python train.py --d_model=256 --head_dim=32 --norm_place="pre" --positions="learned" --tie_embeddings=false --init_std_o=0.007 --weight_decay=0.16 --decay_fraction=1.0 --final_lr_fraction=0.1
MLP neurons of a small language model. Each row is named by its layer, matrix (up: input weights) and neuron, and shows model dimensions 128-255. Each number is 500 + 40 x the weight over its row's rms, rounded and kept within 0 to 999. Numbers have three digits each.
A block is one neuron, or neurons of one layer that tend to fire together. Before each block is what it responds to, as a language model described it from the Wikipedia text at the highest values.

Mid-word name fragments. Early word pieces inside proper nouns or foreign words being split apart, especially German or Yiddish, such as re in Shrek, w in Schwartz, ash in Yash.
L6.up256:526508518516550492477424437535484519514478409418434480423487506503535470601563515438618460519488500547557471516489536472484480405525518482464451559496497542530527527492524510471425456500530490509525478559529503493456539467573511483528443491496489452486511401509533524471437530533605588484476498490494463451438463498531466543548465491493464482530494523441499526507461514409548500467514
L6.up458:487549471528571490520469533505446551511467483499574465551492504501496488511509531554486536494491507419478494448425473497548529531433555503459586575502497566489517452489499501456440473506523508477544515538531523517469549550587493506508467459537462528583461582519485477536492525479469449488523481474440492472562461483533448473484524561437447524446511492504553541537527525530494492507552
L6.up674:464520478564499471481508436475455439527531488448539544443452534549448519518537472531504475517557504503582462451457495540463504553439462489472458489571439631508607467483498470500473504518461468487469506536536471475509532480521603517499518414590431487553489518517504471491472562491503496534487475489462504510540489437519461497525533587506494446516479570415512476512510494549517491426530
L6.up756:459516535539545455513439483556425437491428460489498548446502548539487431513520498447483508557501520496505530470420553539495456457484535501468494581497485556556573572540504431532515507435526533433585506529422485490469534490499568494485553524415480464449540523541526496486480484501516508521461505488450472485552469526499529499526477508415516491516515549496548481525512440463492494514548
L6.up980:544472580485556481507501496556524464488591504491451475529450454478508464530490547505429468522508515442445474462428565443475488550490482512503469580468498520536543473576535548464501471494454463475587498527579495562580462543543510511537575492491391503506543455528501559447527509431523482502530459476449497464545503500576511513480510497413540480561489567476549488495486493488506487564528
L6.up1020:505511555531510505447513440442460519514512489470534522459532589544527472541551538532511484497557496442513397473464507531530526494454414495487499505541489527452514498481455508481541527425519477520502504505519542453494568470574455551521479470520443498544462477512513491525492533520467518474508580487491501478486497524573460510434438560462478424552575550563486484493516483527572516538498
L6.up1069:559489536533509475494468468512428506495507475429461489530443413536526517540587444545470483572506479498555485455390498528525565543501451513490565495447503507450507517516468503540459467465534516515471534508528473511465543497513495491527481497500462453501508481526492476521487512490610487441451502501427538460506453524472476478479572586473549422532498571512522438469473428505545494420488
L6.up1213:506491475454532523507404531546482533474517413457485518463443522530541474544533501438462462559541483451494483450395534435566502493455527532499507550496494616519537556530474483552456468541486526480498505525584528519514534511524509476523471450464464474482558542523508539478509496472493520493493463491443493499537438487551518495490502423463548442498531577544538521523447562455493544519521

Colors and word-initial pieces. Color and medal words such as gold, Red, Bronze, black, plus opening fragments of capitalized words or names, like Y(outh), Y(ugoslav), Ad(obe).
L2.up128:449461449474523490497540449500474480465495458503519468555476444464485536497450566515501506477495400500580452549436444608432600554519434535496534491530450519460476530448516551508513492501492496489534511530463487524481548458493585517503466450544464529516571521464486490525492502467501521579471507509444519447459484521509416528522475522471537484536491509502522459479506472452533515441507
L2.up358:433500540491558455483480545518429551489458452553560476518429448527471505508494545516502526586524403476481484531461510562477499498424467487503467480567460561517529494489514548544509512449411460550467506529497509540477502467537476497475494447467487430483517494505499473519549508444526496508443541492461524440485538482542487486490570522488510528486429490497517464492499502471457494470508
L2.up445:516529481495458420545559428459493506458522472490501565464468491550427480471471513521452522521528475482567500517491510466449542558486408474479442482612469534476520519462558552500561546423528487526509500554496515500481463469528520454479495463481486448573593526455522499520495482499510608564522486485500498476534450545485457519512567578500508480565455501536435464498562508514502489433491
L2.up494:452495531505557453549531404421439489465475446487493478519528440482452485484522517501528467532487540438554504534519507620458568489450490537462512526414455534506479526408446451457510515420418546557521496447458477431515559494568540441493509400531444486562531495451520540505483499487522475521509520525517508483434527523524442493479484485488495486499448490475475496446492512459548468489576
L2.up870:598482468531513454477494506534529451414466491571465457491484420480520536483473518440487505574486445482573474530418480548473534517470463505405539522448505490491487461511485497523480445490478487458529516436477497558511562527511486471460531498575493557451467516454492566493556522514571515516456529506447510477537542570537397486494510529480461539567527526481492469494602471453512582485473
L2.up1119:535484541523500393514461453454462535493476456493531491487486469528395502566463558516534528550513473470550510529416467539525513513471436523422516557518515537503511527550511469554517494432528465483463506511474477539462560579517431483561496484519499451445530523459506484531441535513516548445447575484471509449529508521503448415476522555510473526527532501541462499548596567435551568490532
L2.up1213:498478478447528488510518540495513513526445480431494540507527532544491543516512489578505487510476421464607492474412493510563471500499548355513487543528438475404462503483492622491461555508485510472532463426518531505452540549414489568492496523454518466495552491499486482541447507496509535522426500481440514457605532562503507478478549561492446552498501523478468468470490468525477479516507
L2.up1233:476517521493515506498500477478465541471429422509514492536482492488435528490512490501532538445535453470588481481494490495510463521495456516513484539555471558561479522447560488498501595450411517468488528479509480522483516426532526512506511505443507512558593523435521466462475466489474511542545538483457507450537473460555478489571527506471591513461476549482459464501472463458470452416534

Split word-initial fragments. First sub-word piece of a word broken into fragments, mostly p or P after numbers or the, e.g. p(ounds), p(upils), st(eering).
L6.up20:515475513463496487522447463502386462436531446528557443511476486539482553515481415530502553566555499458475543516449488515478484427446473434482462544433524499446490552511489530508501506555563478473452531558531619600502492515524531518472429507473472525483513517501523535520484509514532521456433490451481421509520506491489437539498570513469521530465574482521565519511539493496476452469546
L6.up95:540539487485506470569443512506520487486511515556459451526430473491515467475527492504563514550504515551487481529453529544438478512508422486460450450520474531500480554436549532543490480473451558489452522424441500472527543447485564449508552466489466479513542479474509520517466479501513511506464512477430483494512571438574567520537584485474533443485490475491531454504438465445429507499485
L6.up165:549528500509575507559453536527483491445593472518475443512448452561501508447491542513459547515604449528517490500425494551493445519525454474473450467472485552483504516520515524528487513461488470476489506436489458463433495458499534488489565488452524453456563498503498563517451585507535450389465498468423472470525477459532515487546592498522468514419458464490532447480455444591472513427523
L6.up255:548522543522522546521439428526463470532461452519436468539468523530496539444521486435523458496480497500491459580453482546477539575518538486477423516475505506531586478448478509455553470559561485524546534519379498571455526523452486473530530510503464470499545502486477492500522459499455504495481487493490509446572534489525530492524481489475479487547479579553462502470530478448516491507470
L6.up913:485515470547502534516429506560455496485512481495481465489485452444513549489527549514477533539599501486504492579484473592538512521471504426473531573481479581476511427513519463423517481404538527501504536487518503523545549424554420485484462518541530544451517610529490560544464468490513471426465559453507467479523488438558522388500502471429468518487486500465478546493522487502514505500520
L6.up982:455501471557503530511465443573438463485459475541546453476452486567534519554516560520542488491537433499484480573432480484478459434559471455492433541543478545511499523499527492420504517436534547521491522451559467455475483450510536494394493529404499459467531533476493557576504485586559487479498555482481475502480576481486496482495527525461438466528552530501512562553456458494507526486456
L6.up1052:578483492515480560571449529456440522546531455429504546539464482476490531486507492507493520525513458511495459499400479493478506471601543448412523531536523602565576474462495577524522475443547497470464507498521478542456470456451506573540568505536516505446534459501467461527442514483546543461507488490430509482461437463505529498531508486544450573500489462508473478524436541454508522446534
L6.up1092:555408506523493446522429526488607453457530460508503522431476484548496538478461519439466504540587445484466541537455450494561514544480475478474564512487466564505485578459549509485474489477508497504557513536422527476487512480487461522457484508445591475458500492447483593511514519508489535469454528486438458473536472532534523481527547591551502446486490518569515488504590519548533484503463

Linking prepositions. Prepositions that open a complement phrase after a verb or noun, mostly for, with and of, e.g. debut for, lives with, because of.
L2.up122:595503542563501434490567525550480476469448527517539486499544498522519531471557544494464494411511524413538487516493481436440530454499572458497553555510503546549501533436546503536450600560507597520510504532504576463537519470528520553535502506512491549550513511549544500570513486450500532496568493459492479498589444440538517467560493479492517434448468555460499488572472485423561485535492
L2.up156:525513459515607457567528478496505530522500489448526519565557509563495567539524509536520402437524464442560451542512524517506507499522558441512507525511459465419513502552536559510499554497512559525488462518555508538573529528453463548489486451542474483483526415491529509525466554497465474503472469461515432501539555576479449473520477513482423470435468587495470526491401467465482535499457
L2.up394:487508529589489469528485546468462428383540488523526522431561440449390559552519455482442547516536468462511501523506483542471471474468519509443492479479469543477501481553494545510485434504511502503515465537482564509514466479544491507503485472503438499518474459491533527489549480545490467512493481481505554568491578448505419465512511506454547452455540560532548515581568532450576522495501
L2.up541:530496455486482499496547447512490499490517481544548485511535497597506596514518452528463446458577475449528429502511531529492438512421546470494483600503490481478526546558494471512467552571512585520514459502568531501479499485533456531483464460500469408524488485531494550528470546535527477468479501478513518506540536412486498524549501526494429522466473583471483542529402515439468508485507
L2.up577:501454506537480463508503523497502417456497548489542472433552485464495570534578502468483519515532485434486482450473475472468533464483551517471570499444441584392534483502502500509446477471503557541485476576511521462546560499563611496449456451549470505492450459528531542457512494470546486509507488486480516604489508511496496480533463531441534442509521517457555521548474487459516524576418
L2.up637:506527460564578467582485479515540470500449497487479481488546471462517542527534475469523576398516480414525483553523437537499519486532523518459541456467509499517518576503506480475418404543457573535529490525508478460500504478585582534442524443499524432478519566382538543459430492481531437557494516466517499554473489543513508466475450478441507463472434574470590488530422478449523512460518
L2.up761:470570493535539485491487461471428471437482437482537491510451470466488480532537547528525518413519543464500495526497519481447452502504499475462464494537486567514535552535551484589527500466520499492456518552512521542535436418514563528462550447506530406490451512517521485542532524491471472396527486478528513531507487508523571482582506510492599464535498484417531510548452460529539481480533
L2.up1208:454455475542532486475500459496395484521545468535551480535463562516545561513540508513520483525527479451430464463529506567428492488535485451451491545495513528478466493522427568534503525539519500531471482507535493576470482437508500589439434430543437441544478453580530540514498524492513461448452465458504565596483529502479560507568559504444445465474557481549491540566474491466562533525547

Person role nouns. Final pieces or words naming a person's occupation or role, often agent suffixes, as in illustr-ator, co-found-er, account-ant, member, chairman.
L6.up0:505514518571486474515519512439551476528518511531536507528514417531481543513527571503514477405512452430460512446502476496490566457498487461522524500531428546483550525502507523448513518519417497478538520467534543504550547489434610529459452409525494491531473479486607508491465565493445548473511468504501430546398491532472526452529550546520578447522492491509494482549504506474532481523543
L6.up133:492464512500385584531579513456503468473486467542483585555560495479491614527516516489524385458515546460542476469484436554524508477502541458481531545479467452478499491491476535506494504421421546500520524445521504466461487528395527559505501500494446511522454450519592512501523470521479484467530529470499424530468465562492525487518550518459533527493590526550538535479488506439471506497545
L6.up174:476508540487492457530559447443522497510495478487519417522493539511401474497507503517562479515489521491493506537476589459454523479469469488529458507468524559528513559429504465466473514536434526449491499500481524523512585461538655439476485478496424535519532484497544472481479519471564501498541526493472477493503493504496450486500519533479503438446513547559502476571480516462503480526532
L6.up510:561537533493570517539481484474492511414539542436533454508511438486401541503541491506535430484539494510534512496455453455428543524565434459526545513503463562503489441503490502504536493424461515515540479451511513501493503438437528534494528453465491500453437465484539566505567503518580542432530494468452448471411497510483525506519567501502536465483546469473463511507474454492557557479468
L6.up653:591550491511494532615503509470533496464447470461493459481462503530454497543455555514500460444507525466476514489501498529510469512500509490478468534449484512507515447434421547467454504511502535484522515530466626557438635528444493509518415497498493482502516545517500504566539511473489588458532495532519477518508481494491541458540502508431526531508451561504522418514494529478519500589486
L6.up778:573565470519557544553507485463542472474506517519500516459508414518451538533543465515498521469482518439474496458516455461513505453567438387474493528448514511512530476453460565484536503453469577516579483463545566530452564506482498536462432436510550544570470447451600497522514463544457531459483490440501426523513472453488547489568510537524505481524481510491513460523526529501526496574565
L6.up997:522512483521481546499550481431570523573474557522524509599579499498452575493485454575534496407465502390497501466494481486495502495484578452516474519474471509471472432479429531399452528515493545419462506446483584535541564488432486572479483474557497496549468509476561494498504515459464569533443481456497463466488492461511482448453491511523516523455497511427485474546522566451552560566459
L6.up1139:574496521480603493594478503507551448463540528488581486561435493486477523504549511468499488463467451461505472572517441528450509521595430471539602525474431550464524466463466481471529403508530523578586495465517575467518535490518500478563502413554484509513560594457530500449510470507526509449507528471471448452420526542473589494508570486481560445495520493486493485466484491481532479530455

Section and table boundaries. Line-break tokens closing Wikipedia section headings (==Reception==, ===Club===), table divider rows (|---|---|), and paragraph-final periods, before new content begins.
L3.up396:523585520522524466549532525505512380514473442559537494470517465553485521522525568565531470511536474425535528490453493489530538534499399473498562514593494522568485497447558537491526485519503455466502520530474456489506516521504500528409507508489509403493514493458550462537524529475497487547524489469462395505500504467454556437456524535445470474526461485543520507573495487479514488407543

Word-start consonant fragments. Short consonant pieces opening a word split into several tokens, mostly p, t, r, def, pr, as in p|ink, p|ushing, disc|r|iminated.
L3.up150:551441561526534542470413479490569479450495529480512497508431489472511448557477511467520490525541437534487489493448485518541517516560489423426516481431490531534524593435514495447421482552493497500537499478427578509495492415497543470510440535550535558475511448536469525488450504440570533483498509476452474490488526458610470457516512482501551508465511482559551505437496524542554536554484

Complement-introducing function words. Function words and verbs that introduce the phrase that follows in narrative Wikipedia prose, such as became/becoming, for, at, until, of; also $ before amounts and table codes like Q.
L3.up476:545534487546512501443498560532445452503484423536549518481504520504518568441557494492525397487550494410484459513502488472495422462533528423483448518505542509459489499533511573558570521465511485498539466549554499539510496519481495637448505526455447462461443470536502497502463473467502534438538484478506489483502551491438551534495487505523493404540494551505529522516469471518489524439508

Word-initial fragment letters. Short word-opening fragments like p, b, f, s, ch split off at the start of a longer word, such as f|irms, b|ill, p|arliaments; also list-line hyphens.
L2.up132:565437483581493442493483477473469569467481472477486463489497467484483604510511481464497476522576469497482516512466508496492506473528478463430543504514555528456577529508487580485431482495535542518554521547558597529492561489457537484455446475538517453500512484519498533478500563457468538465459466458472473577601424466521492464596502481495527524490487494488510480484447535496483451523524
L2.up268:488476535458513461493416508406416505471493510502540502493476556501494554525501483461555540554504526529453518471482485550484444523445490436433462562530505607548531563468506536479486457508441557510517529494447551499470540519478486548473507506528450476586589546522484519461497478434490503422484465446484489476560503463532511529494502473466586448527507495507515458474475513474525481520499
L2.up536:504478527499555486526507509433493468456438481511530515440491430494528489464523472499405524497547498501461496512493523577425574492543490415535483455531499551572508514481457527446475471548431576538468467424524504437480498517506516449493523464552518488555523520442486531538526493493527520465432499454468463480493530495534501516481594470541513464480530481508551531459533445490459509499536
L2.up711:540546560532554489506492445457447521484507436466505516500464447535487486556504448520513494488536409433465491556479492512471489568561474476483489560519489649524537504467509528456514514483546493392516495496509531491469519446543520554525552503498462494454528449489505512529478482471516550453512549476460447463508474574482510476473575530560507432492494504490448483485542437430501490483590
L2.up871:596502542557501472475456514463483534522500482519497461513538437468491547526474478453548519496566480412511555508434481556500483475500538452517487518488515496577541484530452523492506511475470476468536544466569572535483514553472472567507482503492450513529524623473493518503560478467500520446534467464447473448536505535473547502501554463457537534553506481479533465530527504523476456507561
L2.up977:522444559516551492525536532451453536501437500476511521468493493500493539456539528442502464550536516438495473469503549550524491483528488471509431507522436522540513581491352519480590506517399546483480484427537522504519522526494473514486535408554510436522441500489512578484524581443581475471509445471486453435506495474534557530526543488434514530461469485512556547494514507512452494479474
L2.up1056:564456542556533492496476512548407549504561500506597502564447485533563520510551573497540502478534530495459487509423485511513585512541500423464527526526531571552516586456511488494460522527516480517487485522498476507484500495488502527476482493594462507535454498550479573542511529362573477472437503478444532512547460524527496424452480501485498490403504463538455484511491440470511508469469
L2.up1100:506445462528492434460450530445460525525493475485529465472481463529469498533554500507516510476528512437508533551389487566466432471487558444462480517533484544481544503469521550466475496493480560532500537490545505569504528465475549582466503512458462499543485564507489543499446515463531536435381508473455491472548508548542523469512527471480514521471476501443516450512457486515474535504575

Wikipedia section-heading ends. Closing == or === markers of section headings, often before tables or lists (Playoffs, Track listing, Personal life), plus single capitals starting list-item names (C in Crystal, CBS, MCH).
L2.up72:470505522493549481506524484453427525515509429481529494537485474541464549517566547560508463537551569451495451464443505519411458482509476494492544541520432548509485529454531469510554547454482511444501454441538519516464464477500540505438508489466437403546490485556483575458532532547531501465481499502484441523499430484438546514529606515520476460533467464433449510444449427464486574489541
L2.up309:492556544511458477478495401486491442483479468504535505530571422517532457556479540608516395479532422505540458491390465494479522538509440500403503499569512510480547466434544511522576543504546478532531509531521503461495479535458485539454453478411500470569483490498480494467480489510515535422510542514421575478521526472475476481543518549498486485522483525517458508465490497430517517478474
L2.up390:517537552539536366457452568517506494518434439532515532526525444584485473524487514509504443553471422440501450579447546487560524536481424526477509513471455495597509528428515543504524520522491524432528485546416489492477510545524450497479529516508491504470422490474538479470556487510524492496528552492490494466489570483512484526525464559498453478478486563535483499501517509384497557467545
L2.up713:542552552541563439548459484457518541545537456447462544539531486545485566492447477516494496535493423447472484496442486482567548541497465458505442583460506495522484503500488575505566568453510511449541481432527491461444526545481424587501522507502464422522524494479503517472596512507481478509440459490449423480591468517474482417476499532482477456492468558522441470487549531485476472490520
L2.up858:484478478505479488497471469555481532521477411574491469522507430556496580503483521523540519499517419372568495580426501478538580470438512510505498527532527484487508557437553528472507470528504485447480528504468495497456515400552522556484533494474495482479530474478510507515481556456543451572524466484451456484558448529514531489549482566508471428518473572522465472560488505466502523403587
L2.up1030:516578532523495435512507484440507545544431402557552496551563498545481514551428508529488467475505462491520461527439460452541519537532434492484581537505490487565496457411456540517586505473538531461523493501496492461444524529513427535512549512519490461497501496528479469475551501515474500498532522485441511447529459447466580467552504541526455565516453520482471488472536508460483487431506
L2.up1088:481496583582490481480518589458516442505474480458476514370498477513465547440468534474533517566519381464517551535430493513507479479463431480497490513433478486518490478489536583558613450497489469500488521484469486508548537534455514523479486513472462430523506501461568483536520583497517494528533472457489450466481533552483504446506438544482473481532486519575484516535493495504541495491545
L2.up1187:505488482495485438512453536428521567524522521453542537533528482503463508520490476490520461549511423492579486529399440572526458536490514375518507496566395480487495511395537584431469500530509509513527490493486484549437513494474501564501530537468461460518517504483470502513496492461466491560447506461444501431551539518532515469459539547505513527500495514527455432463477483517439521450543

Compound-initial stems. Word-start stems likely to take a suffix or second element, strongest for black (blackish, blacked, black rhino), also long, Light(ning), child(ish), broad(er).
L3.up180:544466541528518446453522520481586551467502500527475513504426453480506522495509516463535412544502503550582504522475447511415520518552406517488501484535458604452497526512515485551480537434470522576496487490563483513441578580485490409510486484497508520466517472435499540511450461476477519492464538486449511466578489514525456455581532529525489542553572494512430510448555500417561529508485

Person role nouns. Titles and role nouns for people, often the final piece of a word, such as Minister, director, Colonel, chairman, footballer, business-man.
L3.up347:559546570453527509459493446456549475513550476490552479500528555526502505564527516553423422447480409491502459437482524427488548514519435466503517523486453518486533539481474556450534521514495518488515508471551552424540522445527609596482440450420434506573591510508513493501504495496483533525550575483450443485489447441467509522484523513506536455557543544497475485489547471519497477459483